{"activation": "squared_relu", "norm": "rmsnorm", "rope_base": 10000.0, "bias": "none", "lr_head": 0.00785, "grad_clip": 0.5, "schedule": "wsd"}
MLP neurons of a small language model. Each row is named by its layer, matrix (down: output weights) and neuron, and shows model dimensions 16-111. Each number is 500 + 50 x the weight over its row's rms, rounded and kept within 0 to 999. Numbers have three digits each.
Before each neuron's rows, "fires before" lists the tokens most often just after its 100 highest values on Wikipedia text that the model never trained on. A number after a token or word is its count.

fires before: " " 25, " of" 15, " to" 13, " the" 5
L9.down752:519552522411495505545491486408492503550431437543480547454472460463411486407551470482473514468498462545469493582559481467443521493496481480483546520428478552447469563557538472450613424485492393494487569508461501548526492514482570458458542504483558540439552547467563598602428529520441395583

fires before: " " 50, " −" 6, " +" 5, " a" 4
L4.down781:462432398532515567595515483602502476460561601522425514508398544526408598458431440459561521526431525498572485464516472534511548450493430530446540531491562542541436472492528529491485530489514469457398395553538482450542396527506513548495608548473460515588449499491485460482539418422525510502

fires before: " " 43, " of" 10, " I" 7, " II" 6, "," 4
L13.down790:464516563560476436532396437457435435472598525476480485478524421533442534433439559424469462448523482474486508552468510550570551499514548534489486516469538511532497511480458413574515501490458574520458511487577389532506514513558476551526544511564500452480445453471506475459489414328567447482

fires before: " the" 31, " that" 14, " a" 5, " " 4
L11.down478:479538547506568491518548500541523578457547626535388523588475450530477590577449432462453584526521502527443543473501504487536508451469562608441493554520572482460414606554631486463494442441479510401435560510502475479483516536498482528534510539535546548490427497526528554505600499526589476533

fires before: " to" 45, " for" 5, "," 5
L11.down471:456425572482493525529584418519500524548490487432545453501455506566506491414500522608463453510431582477520560487501465491526552549520558485425565570518403449520495454547542477499568409555557570580551508583432561464486523426353431509617480563508533514471451582484574472451487457430483504544

fires before: "0" 31, "4" 17, "1" 13, "2" 12, "3" 11, "5" 10
L10.down447:430515477499487483472465463463533549429478535529546515404442466514472559506511418553486494516575461490477522492530567506529528416522476504511340480471557632589418450509539586423440499458510543508557544498548469434608555510467579513479417627407494446573493538508476506461559450544538579486

fires before: " by" 25, " in" 13, " a" 8, " to" 6, " the" 4, " on" 4
L7.down30:484475462535499526610531536521472649469521470476502586514504554512355536520545523572609570430417541429559543525460456475483489477391492574547537422450495549514476444523484433490580505472476444489439515477459441442539486523645465436470486557404453473477535486469522576396523507456526469420

fires before: " " 45, "," 9, " (" 6, " |" 6
L7.down16:487495470477539563467526477566543498459479579501453457528602531408394577489418479457519477440388474508460488430538525573548434480489470585432453509482512551508560503509402465458545493494541502490470531512505506468460475512538449545529533506391514388503473581464394492484460471522465470517

fires before: "==\n" 32, " ==\n" 14, " and" 8, "==\n\n" 6
L7.down689:490509507402601425570491606515516424523571389506513478448467478681475515506499539509530505452493515451442510531553551536561565527444487482464482482513563586468493444569585404571548470480605507528500480466513532528532472527503473474507444534493500420468496660554457457462511525531530513536

fires before: "9" 24, " |" 19, "." 12, "8" 9, "\n" 5
L7.down6:556619579500471479466499521503525537556368562406454603550432426578519534449447448466506520536511518409481474579458534568410435553470540513509585541581500522397449539544531480522535498538516506551541543545545548423486488523543515455452583532537515502585529448432408487457457544447431455494

fires before: " " 59, " Total" 6, " |" 6
L4.down620:422513482466463454556551456513464538481583523540510550540540513534482427546563527425518425484524527518451518523472564492577485527533552469531470413563496465559403517483421464424485538504451504477531589514461489518535528494525533511575571516589520532480497456543495530443494458489493539553

fires before: " of" 63
L9.down372:620478628556525468446599486356495510411550534421464474498445511491557465467424461444474430575516546546511495559536501515528568461461470526583485482562558432450473537503497510497451461551451445425522531499487460462527450499482466433398472481516464535536496602484537464475401527415524454564

fires before: " as" 49, ":" 6, " the" 5, " " 4
L9.down67:396549478459466613392655442484472457444449553414592471475533479528462408512414526511564510433484507511480476453461414480504478444540612483458426525501534402494564480486536522603494520520454582548484551548529534517528355479476503402532497432579504527515497531487530521451576455489508460583

fires before: "," 28, "." 14, " of" 10, ".\n\n" 4, " as" 4
L4.down319:513510522422503467453484431490555593553506433499443454448486499533510513517486527442494426503469532333521509472555432528458470460475402442584507541475430488455566496595502575540590527522456524531432491503390638397543541573418575604559479540551516507534462494495556527643389596445426538417

fires before: " " 83
L13.down731:595448507593507542527453456547478450525468515542435434519525585461505480539579545474543515559490493518547520481454432526487404443485586540469492434495513501464509581559519525447541429578526384492531562602433549442515571492495476554502598552527523504459534453525516494549459444510526490525

fires before: "0" 16, "4" 13, "9" 12, "1" 11, "7" 9, "6" 9
L2.down275:451439512492439546569529536507486604463517451483490544631517423528487446445531515552530430480573608450509587522482510366495561519480492458492503421477564473558490519506516555502431488566459524492515512508471422526526499514419525547490538554610447492531489466528455565532536500615514553518

fires before: " " 23, "===" 23, "-" 21, "==" 5, "|" 4
L5.down886:498485563490473496515513427451492500604549488468573479530525489509538516524612468534516538428571498433501570511556561534506496577560532493434475484506450446557521549503555529546455549498471479420539598497554468484474559541478550475539505617541490453536613511564457542502535547525436410521

fires before: " |" 26, " (" 12, " =" 10, " –" 7, " -" 5
L4.down776:419534557557475421527581543398426525536557505536573528404469483475489413572510439548491469443499558532551492499503462509482563473454509409505582487470425425418548574398470473586542459464511500508432523501486482490576579476457580488573516411563477467576401482570524591556564467421503505503

fires before: "|" 19, "0" 11, "-" 10, "9" 7, "6" 6, " " 6
L5.down942:506392480496548524496583560465489584507524548524456432566464474552521494511562519566592470538502477603555492477453597439497554446442510483499467460500438537544538425556521546495565417534455481499485569487550558431531540441581513495452428557495503525553491479520598652515536494491581502403

fires before: "," 20, "." 16, ".\n\n" 9, " in" 6, " of" 6
L9.down300:517494475549375471505538519445474532507482441546431473496539449473438602490540554557530478521502473471456578504552460565497408505438496500498540538452515462570537508499433558439498505428516491426444481471470553430517587545389403560533585524449482547479441513422436577423412441594486554465

fires before: " in" 17, " for" 10, " by" 10, " to" 10, " as" 9, " on" 8
L11.down604:549507569547503501583565347418520545518527370547538413506517465468522467451475474526563507515471415533444524374468477549433559550427518522526461475529525509564500587419496549497541476478562554505536415526468494482542441521475428432444514456489527450451473548546503404475583461515530477514

fires before: "6" 29, "7" 24, "8" 11, "9" 10, "5" 9, "201" 4
L11.down833:552433526529426540514537450512497467551496533495493536508498448485593545488557519414550520484430454484449492485463497444470463545481589561406553544520493515535515471542403552508555577555510459526502523534533426506560520489490587352563473493507458540509585531538394515506470501491511476367

fires before: "-" 67, " as" 27
L9.down29:464466456519535477536501478541521555525541634450544510399547496489465535541502451515552498537474623517491511493472561460499551552521548601493518530497484467570489588518542455510533499440455562422474552481474529471592512469491540474473494545464521426486522439592454508529553464432620541515

fires before: " " 42, "-" 22, "|" 16
L7.down296:580454503456459454537468516510524496576522593476478502531456519543500474488512529384443505419595503433541571521463480585543502560473476375537506480452471469442489509475490482518431488504440459479408510503516543448451473607410481483471542555481445554552539514611491431530470466404448419514

fires before: " |" 41, "." 8, " |\n" 6, "0" 5
L5.down34:537453533528536422570496533497564426447454464448466484534522506610513466567509533484461550585380519567488586602507481549541479478483513493584546483540571637511524518523479554486467527451510485448449440597533622496434441524529522525488545474463512587561549479548555467519471491560518473462

fires before: " that" 36, " the" 8, "," 5, " he" 5, " to" 5, " \"" 4
L11.down375:436523481533518570466445493482497479491572515441505497457532517400517482490499587469570448478485482559535577453529445482526498443580599480477520487528458562548530462415504533462500508412559390442511586550528473494477550479462490390517524591526508459432470493467395584516452435543468451448

fires before: " " 26, "th" 10, " century" 10, " early" 5, "19" 5
L11.down462:506484481576506522495553424505517431466536529482387530611472548580503432448560458481448476460492537441479537534493377511505496490467516512523492519498550458572521514486484413576471479664475418587502516574505424440498516423432496504543487540524477513489406479461505469498479469527449497436

fires before: " " 27, "born" 14, " •" 12
L9.down535:533497469581511532487489392474536464517554678392514400455504462496495552543456503560489548472512473479532481534510602516500489490481465408534522487519411491535538483477390470562505480510512503508419495514483541485477487550500547510451480450623496421523520490591465465433414445454532495513

fires before: " with" 48, " a" 6, " to" 6, " the" 5, " and" 4, "," 4
L11.down178:550506560493550337557444540453415489489505509525477514530506606417507530505466552448486581524467475565560509475428407570464441504428506477561479502396485566478583461527529542412583586468478447452536464448458462538517530484478487460503523520603531498501536541476367491528540507519514415559

fires before: " " 93
L10.down272:444515561491451498506498454477511563464565516516476561496528538517516543579503442487593438478485519503500584430495450544497490572430513476494392539509485519486471505473472508517485511421468455548491536455479402476539366516505478502419525561589560558443487437471589482412490411390472459566

fires before: "5" 17, "2" 13, " as" 11, "9" 8, "8" 5
L2.down153:479466517490604503562560518543457609447496592465552601552532516574455513491491505454522499562464448463438575520461544446481453468509509574576495396433525530531468471428538581514531629471526483478432519503466517551540483535383486472550480432514517591502410328521481436555587457488559518528

fires before: " of" 56, "," 7, "." 4, " to" 4
L9.down701:556276607464434505536559423410517493525515459488521476442549462527493572596425545478460396520450507493438487529458443569539519469445511476581551499438450440513486449554535531417539502557529459481457557506449536568415472461411455478477522462521468634599517469537539508503513428438496515556

fires before: " " 43, " |" 14, " $" 9, " (" 4
L13.down352:552413461595397508480491352476493577551467482481519441497511440503445495532502480422468592472523496552416553540496543495442522505495483543417554485398446460537477493437470535556454475511482400532559517533477427472544520498537498566544541500524535491509497496597565466410475577406445455482

fires before: "–" 47, " |" 16, "-" 12, ":" 7, " –" 4
L7.down1007:453533508573561560411496513559409468490550456468492470517503506505529492448471547490473477504482635548532573501479404522600497485547530480494550422439503576399492504483421430506520480519420552509558547461524559416533521453504594491524494650523489520386455506493513451462541434446401566509

fires before: " |" 30, " to" 18, "," 6, "*" 6, " by" 5
L4.down660:545607528419462530461418488445500571532530507507535489457566528472470602580530492472476427419454533450542561455549517416547468436457459492539556572385544571517609471516470504491443627455538422402485522510431512584462526481508499478466529440515454460490468459537481530572432429438427476570

fires before: " " 72
L11.down768:514456582418524504511508454502491521479445491520452557530519524556523620526505540393586438492495464565493491591539533500488512477375516533457504537473461569449422548552536527549484487485589442514565520499463429433527460510508481533572512438539488489545572404484489508410482495424557456481

fires before: "==\n" 28, " ==\n" 14, "==\n\n" 9, " •" 6, " life" 4
L5.down460:465460490541434485423480556528497438462441599483512474493536441616479557406570515498388487537524453465507487451570443465476601538584488535518481520407553542362520492531458461561496502507429531515570500457476451519591430453511411589413382496512527528461560590447491551522487496471514526505

fires before: " of" 42, " in" 8, "icle" 5, "icles" 4
L2.down611:514496457498534521472506609461542505518485521451426526485457495525500449453450401467497494475461550476430472505571448518603479513503539589499428487540469529573521442503577527531595388463439552475540463443504414464474479492527592540468495458593503532531525488531527430399521558399610565512

fires before: " " 57, " Swing" 8, " States" 8
L2.down203:480579475583441485536432467571510551419560484516459452382532471553508519431539474521505515416476489513472548578528481551500554530471546453483562458491557541544559528588451592511495459530535539523542475537448508434513369448453561516415506528521446525499501402497590484495553451464572518484

fires before: "9" 14, "6" 13, "4" 11, "2" 11, "8" 10, "5" 10
L7.down228:555540504500532517613528502502524515537502532422570592493522475613539505538566621466453427409453499423409478528491441575552525491463565533586458499496547503447403478551426522628455458535409488498542495507404464477486525472496624534482449533571511521549511416515549526571532491490543522559

fires before: " of" 27, "th" 18, " for" 8, "nd" 6, "rd" 5, " |" 4
L11.down667:562550568513437593396511518461552427441428500551481521530408557432540444408434518496535495475478457484435500512554479585473612520453452586571465572493458474518539539593483477567516529525373423525519508520477543553482415518517509431480557429421600541529543466447436490475401491521412487535

fires before: " " 42, " the" 14
L9.down379:509495488513530529498569443562495486536575456536462491595497586475485466495567480455537574493501365565469544491499505528572461501515494479501537501559510519465479593496443571497445541536435495448433434479466444451570497541474508481507545517519440584522436469500535541575473488421489483429

fires before: " " 51, " |" 14, " to" 4
L4.down543:599466422525465385511479635499509519489481539438461466525573529461505595545502511451582508434490501533552456402508556545529472540451554478432461574477494491556482575529486542468602565441451477564448526552524538606443568474522513416520583524496524493508461452520502473477533498550452417454

fires before: ")" 22, " " 17, ")," 12, ")\n\n" 10, ")\n" 9, "\n" 5
L10.down318:555478578459612516450526494487524518559529569459458430537520452537441466469532404477501517538416459423523480566528484566486547514432583567454451551527511505460468413518555565459530518573554469492506567507396462470551519549613513442562551502509432539461585490425561593395401528485530550499

fires before: " of" 45, " as" 7, "," 5
L9.down625:532439564532442509481589480479525472457438465571448477531505426509417481463510562544534473567536500508465539509605502541640570507512395497457519479462472464401466463465527604505516522517540475550426449478592470487452540510530506463499506430530503520550414570534520524565440564479401452517

fires before: "," 38, " the" 9, " a" 6, " it" 6, " they" 4
L10.down877:436548563472614538410420480502588460501447534538444500472471540499390468508495435453421576501564461576475518517467471499488516492544526416488557480457519496419457437472457453506539491481549530535468443474510525564512471481478524513499558426604426466505508466470552477487454582510559421511

fires before: " " 40, "Lab" 10
L9.down101:503521540570534600559538439554530542428457579486543512481429511402479529511462540496565523487527526458487456483530517525454533580540607465494582480482511491552464543440506527484517483490560558569511549555516488545573479502512515456489507450521510461524448588562491540524549579498428536591

fires before: " " 57, " |" 12, " |\n" 4, " —" 4
L9.down1023:420586454445505526568462518546497476564475580423455499478481447476570391556563513544584437520509597498540507439413508564385436517531534391447476503554432420553537586617455595551536521539520448453551540596506556597474549513470483457472483517476550511420556489515526508538491479516579560542

fires before: "3" 20, "ia" 11, "ie" 7, "O" 6, "2" 6, "ob" 4
L13.down401:513484460569583567509517437554495474566458456541440432549595547440491469466505539554563544506538599494497536385513479504466517461507572577424520499530548557497418489536493557540525522440463583599524493520495484474421539512567476482443534538575525509553580574418531567419473556509506475495

fires before: "201" 31, "202" 18, "200" 15, "199" 6, "197" 5
L11.down730:620404524571499476511565462517546459557451518446465526529444475450476505445603547517473466474475520582490561481508548457421532493497526460607467510528502497534433513459468493543538501448519460347612501522510431471515418455430477516465469552415422465445432405502543579514515488509589505441

fires before: " (" 41, " |" 15, " –" 5, " =\n\n" 4, " those" 4
L9.down369:502474538478524510499531484550494425466472544495494485558508500439584521494440554509474465555454428431556468442465457535494475438529498525474567583472438519438486436499403475492485561541484517527612521431538573560571400460486535524524404456536525510503548475456516398475458592499522545481

fires before: " to" 44, "–" 12, " " 6, "-" 5
L10.down604:563556563531503591485513504495500529470518502510551516544478590542435541497536528490516513490409549547519521515574498557463531468575438397506585478485468584405486477503579540494460498576507495453461451564503590437514491443521431477545479553593501499583446572460549468481587524536566425540

fires before: " " 81, " a" 4
L13.down654:524539478502507572553494587421518481429576570525547526497482513541498614511485478409564577586380535485498526442503446476400422425605557436484431455538478445477455490504481542461584431513519437540436472580525477444529441551526557487420509510403505572517473457507565544488452396465547485555

fires before: " " 52, ":" 5
L11.down947:427523516506426517532484550520596593541538509482496552368555515545468510488561496500533606361501507463383514438557371466494504517523556571491554455418506450506497481496549547560516484506424444510421546511561474580504440490524537495526451572503501516552456488449505516546567583492541561498

fires before: " " 61, " the" 13, " $" 8
L9.down36:420478533583518533447505478499610526453536512483459497503544520486553517538536492466521478423505516603440547560478523532529520544539466342401493519520464447487502674480515524524454353427528437503503534578459425527484456507445550528520539481483493520520579567596566459468556559383474468414

fires before: " |" 36, " of" 17, "," 6
L4.down275:525561460566466504474485530567526502494526531530465494437511470494454523525557573500481439607470384427522527530518538545577500538507438483638522408424563636451463491568430529464496640590512467393493443498497530532458541578509446422398548525444567519499459437538472494473510439472439517424

fires before: " " 43, " Turnout" 9
L4.down601:441492533534405434575426547507441483481501530407485421495529592508549540422536502533430488596548447394409497483484510516478358571558475482486475473437478480532489584497469470380464515556549434512529490446448471444477441456499502511585487481588480509411511557463423494521557432475636472482

fires before: "-" 96
L11.down521:503564537480599501517470449552465564492499540568520458482422532491461570510578519456440470451525572427475509548507459540494509565562487483464564501508558585487482477456545550574500501525542624423467562478547475441477452556406621572534586543422496510417539434604442532498582468495569477492

fires before: "," 32, " of" 18, " to" 17, "." 6, ".\n\n" 4, " the" 4
L4.down642:496452554559471470505406507542504534531533460516469450519473477477446513559551524493489500509514493388464496606520525462557505439621563535539524462527472502499398463580451549569415430593550429462488511462500506524449471619537527424537532579461455521532528504597559425497574542484497568462

fires before: " " 31, " (" 21
L5.down231:466514460546480500526477373520437526516468486520448515483489538480532587593552507418520463549508454485496429405497441491439507414516515439374589535444449478464598534587493524431553435410511490541509467510464529475459488565434455419552387576470498470453503517621584492553469534475437516437

fires before: "5" 16, "0" 11, "6" 10, "9" 8, "4" 7, "3" 7
L4.down626:503377576589484541607521493590518592586523554390560488510485449467499431561485592528495510400571595503471466511455593512446504502512518473594469447572473526456554495615463579470445494601467475558512468509543527428473572509511437517468490546546463577504428524519543523558460444466457596449

fires before: " of" 19, " He" 15, " The" 11, " During" 4, " It" 4
L4.down863:492617557589550476438552537460444431434515524401529498566490499543427466537611495473564501491452542540450460581533540586591555462469613495569485551489482503493590496469453437560570565449537452476449475472509446455490502470510564513498406475558500583510516569591542511489506452489437491461

fires before: "1" 14, " of" 11, "2" 10, " to" 10, "0" 8, " in" 7
L13.down377:572509489463475581455470508479508578448546509453460501435467608409542492518553464652486487485496531450542482524463448475494462510531409503463522422439490410420482411504539496556530512541412561548449513551459507434542534533536458515437496482530523452566513448518446441464421455509465534488

fires before: "0" 35, "1" 10, "2" 8, "3" 4
L5.down264:526530433467515564535561591487530543580541497446411546512452500486494536531539504613432461432499511509490434497509503536460577574443540476448549413518555544448500445478436523546525444592562537509528478565488473408474552484517572560575581571532540536463475514600419496437483542498521542524

fires before: " " 97
L10.down87:558600476569491493447400413531494508501474548557485494471409523536414510453561562438523483428461498412450470485463427502507552475524555506488530533575568461557443527498421585418519577530582470457397594474559512566473491453541572515441546486550530540420445396638489464494552394560501411575

fires before: "2" 16, "7" 12, "1" 8, "8" 8, "3" 8
L13.down873:452508556514437488499550595502449507517534453460442496568568562497526492473529484572541448461497505406552388476524552554423530523557438591478556384497492501592504445516495548558555544549414504505482397498550445449520569603489380492442578584429516376505522544475461549475540505480488541535

fires before: " " 27, " in" 15, " by" 12, ":" 11, " on" 7, " to" 4
L9.down404:437513571591475635507580529456460546582566518440553396519485512454363442492519511577473518440539491559509544405452515493484507518510566496413550411488522440463472534497542512487567475570477468487497475538481458520476443481605392507528544556565573571492544484524516489479524457489559512477

fires before: ":" 14, "201" 13, "200" 12, "202" 12, "199" 8
L2.down934:569517464477515439580448476397505501469534589482471514485428401597508506482539504445469483501471598555502525561505562493547545514489589446486505489566502552580520567463482553468513501469429477465494494524541493527467464542450480544451451546428466449575424464505519471456528481485475524456

fires before: " |" 38, ":" 16, " income" 7, " (" 7
L4.down941:426516512555516454521541607501463452530543524498476509613502467537586508485475508497414456516497533541544487492603496577539522489497487529570485501441499492452461454391592555506383497466516482529566584475463515532530399525498480535490496603532433473479523619503546447453442511570521401525

fires before: " " 42, " |\n" 8, " |" 7
L9.down715:410550536499439537494423392570413486554468549553455459505363480522524486566551466569501473459532485481521503475483477501528493540480428438452536543450498520566546448464484530438499442522539399493583446475471562446534469395473479525486451516553429563467534483451502553506658392455506502470

fires before: " |" 28, " " 26, " (" 14
L10.down1000:516536467444447485535500554484389556521533520426384577452560456512472433458534513651517490495523473565519518495407460622398508549440546427578474543518576531479604541497553355531452358491486418464465499551563409447493468468516583589484492509451460409581522474555452509516488428498465437536

fires before: " (" 25, " |" 22, ";" 11
L13.down770:452548487576449446475487392537466541482496556550464570522562494491415418522443491400525447533553467541520582475523545522485506540553455506434584542497479521524546424501499559514572590501513559521476513452502429470512513431612506466491474496569516525444469482501474493519497522517457598477

fires before: " " 29, " |" 22
L5.down247:500549523464508432584397466513539485412447472464444472487493519469608535440453485504540509458483570482591527501413569526570531559495417445527597484492553562428596509445391491600485607514484485572490454483487552543482542478556538464432581583574463538508557491543514412422404533453535509457

fires before: " to" 31, " by" 15, " in" 9, " with" 8, " as" 5, " into" 5
L9.down386:454517556598479449456412546523502523504528552457531453546589551419456504503519554468494461465424500473539453522425384624451587466545531493550632447509432482563510536484493439505523510479472436443501496511515524493410556509580460484493506460503508533490563508444527454491545384560573454505

fires before: " the" 25, " with" 12, " a" 6, " well" 5, " " 4, " it" 4
L9.down178:594510529491510472524531522512552439483538563456606437453530592514493584469511533485512488589520481469397430498484450482550535539498550454532493442484468542539494498477546523570537522562530470507465559497612507563549478619495523486462543545536531387544600433511516458477447473477468545615

fires before: "9" 36, "8" 10, "10" 5, "200" 4, "ant" 4
L7.down11:473467519520464475420467477565449600441505534479549525411426471475519535500493483598481543459435474418528446601561546540407492489492516616494537530489595552507519584496505564598547478520514570496528500600630398452495543586463490471579511475610483567500486437551463449565437465398521451485

fires before: " |" 39, " –" 22, "\n" 16, " |\n" 5, "," 4
L7.down570:505518566558535487471478453468490470466480463487439509475473521480468587511544526484539548477519452534418530561553397417442443467474597523515543491499418552423463441522440521487589373492410511527423561490521514446455506531553641551498424488395497462435546454592527491564494397502575491531

fires before: " to" 61, " (" 6
L13.down205:547468521467438516525449449564517528450594552445629412484438530546533444519538551513436484493451539463508520426526498561535516391520412432413499467568497570489468498459584429467503483554628468526461516519433486443534455629477524456497438568545453479465440542437493473476620517505451428542

fires before: " a" 28, " the" 17, " an" 8, " \"" 5
L10.down312:417482581508537513561541544529468478451446451510424476550430472428506580500601531508494534538531432523494415473588506531551460505539510470491491428536489457533464560469436451453486505551535462542474479512485597486495537490397552444464557477445471477542458477432520573501400569525577360515

fires before: " |" 24, "," 23, "–" 13, "." 11
L4.down448:462479463511519427482563436504557426518449510488557475529529509523393533539586533402458503514468387513421515516459549638523509542571473566511491521537525549482515511523443529453497465486535545390480514585487526506486447542474410472467478513495499575422580386518526417482532462514500454563

fires before: " |" 45, "," 11, " (" 6, "\n" 6
L7.down853:493502520532514480523485438438493637522603516493544497420465450462470606611518467528431478488464452531454483519483499448417522453454496539451520542453557450473528472502585523553502502494511513467443549552508639504459530489533505412420536522410535506478562464575447500559484451496462406591

fires before: " |" 45, "\n" 16, " –" 12, "," 7, " to" 5, " -" 4
L4.down759:494494460554534459559428471417456507460508511557534521500482564481547568551551515424494542509449524504463547483470478488542424473450508468573529457582565414461612490576518528443535469447460496469440564460456479446451549421443522544490477448493460512408527514487561488626538531494514499535

fires before: "8" 22, "7" 16, "9" 14, "4" 11, " with" 11, "6" 7
L13.down793:431528526485525514498475487540484552626439498439533406489464502479489556527509465386489570568493467484575481523528469500463471636556459546550484540508571438496484518501504559496510589442497524454569506535490432416504496490507545466413452464525408577488534492484520535540422524498572507543

fires before: "6" 13, "4" 12, "0" 11, "1" 11, "2" 9, "3" 9
L5.down548:403524526523475474561444454553464568405544511468514610484378525486579557526457499512433545492572501482419548536541527467526507488445503473525434551459515503433570499501494553391473479567518533551494522544505480577470541584517501515399537508566514394504458455498462558518436467549456545471

fires before: " by" 28, " in" 21, " as" 6, " from" 4, " to" 4, " a" 4
L10.down182:568567527528513495616471523445542524532546457471520515443575512435487494467498401582542451490401555520504547498571463560545515497535581496600607440460435489501470488435455442561564471515505517538536540529552563480441497440560543476463533452483376578450456462464427476560539484512487492500

fires before: " " 78
L13.down861:571478438416438475459504508464529557560470551545492475486585503523504610443515426388474428433540469549479448427495548555459493572473484528464444409582482486444471587458614435502450471553537395492480550570469488442491474511485541517526489443461474517473511434490492407540363464478534465604

fires before: " |" 49, " " 34, "," 5, " |\n" 4
L9.down651:502499487500421370453487380420531545504534502449561505433427527415465521621520468543502490534463477470435432506513451503383554491502496414440492541518494449436536448443440447457527464481545458507442576573477539505550420456419468414503436450423430508434443559498469452531546524471448498559

fires before: " " 36, " the" 15
L11.down68:389547431537464611608550547594469427540517530456423468557452476482481473524510503489423518400538470442494545505450424454510449374546481487536516446425528498541429575459389551450443516516511448490436430446413532567382526513526445469537534548496460481533466563525539536501508528424544520389

fires before: " " 38, " the" 16
L11.down1001:497520413487471431536481414434534612482523489544464550565474524485454628370533496450526477562478506460520533473573502406503519424504460487476531489459485547485496545472519546540624404511447480433416510488452423492450550464558555486608509452436489518358522517547515506432462463506520535576

fires before: " " 95, " +" 4
L9.down247:578475516603485436544534442487454587498441572510475501483549574551473568468469459421531455422558560484589518529567525546496503489529491489427538461426523569484449515424500484469546501496565570571543522549494472465442469526565425501492566480545550470487437479415485499479458484514478465546

fires before: " " 30, "0" 22, "2" 8, "1" 6
L9.down163:560469545567451490506640465498502462517467522472481471483513529411574528434545477463495461529549473549553454506478502557558507549481435507595585462476459505481467594458571506425480639533528492591496518540518497516550508523460557418505484482528394454483435486428458558444484592534523510483

fires before: " |" 38, " |\n" 19, " in" 5
L7.down371:559484487559519590438543451473474564471538501535469474512513514536569481513528542427483439566541449486541520605450482532576576490489558497546480397488537446558535571545520591450394473455491491507506509431463584493550483505466539427435488450355563515448592531503518388476513507522452490514

fires before: " the" 28, " of" 19, "," 4, " out" 4
L11.down444:470428524477439513433503442496504546501463499532549488493544518514552503456449403523517437459499490520494533491580493446515488464410511590572566548505490495526514472587538537430474419542519511492531517621472508512565432525488567509419396510420640586556483463470552564501429497394471512483

fires before: "201" 22, "200" 17, "195" 14, "198" 8, "0" 4
L13.down322:487476494581562465567441411529627533613436541509549505459533551427482558475553532421457445451471574577549503560461578454430492497421467620469546497477435490461528586466556555467415502504471463464477460550524430548476408443476553447457399515390488417479504574458476527608484517529564460478

fires before: " |" 27, " to" 15, " the" 5, " on" 5, " that" 5, " /" 4
L11.down668:502514555547498506510539465492611532417522448520447416451537500471522515515503517542583522534354437514432426499571488693505482450537494458429545536517506542505485529501472472470467499577514400501419534561447489428601460430504506519470476546510549423489489484517573523483521424591482501604

fires before: "9" 14, "8" 9, "6" 8, "3" 8, "1" 8, "4" 8
L2.down97:463492544600419452603541489590493462500540428462582501502434460494509490560645499464462480497593528425490473530534453448519452505585615557507488522580535471437485456490455521528536475499532433473503397492518526497485552472404592530560603594443513618508568486486583517510493491527440517458

fires before: " of" 45, " in" 7
L4.down538:478439523538497436471593517467561555513482490489461548554504426580418497436580497587476474512355493523433456525478541443578393509428519519450479528533494554529503376507501486461476479484446485540527497584510563403483445455439465472516453456454524483460497536535569525420537439520547542498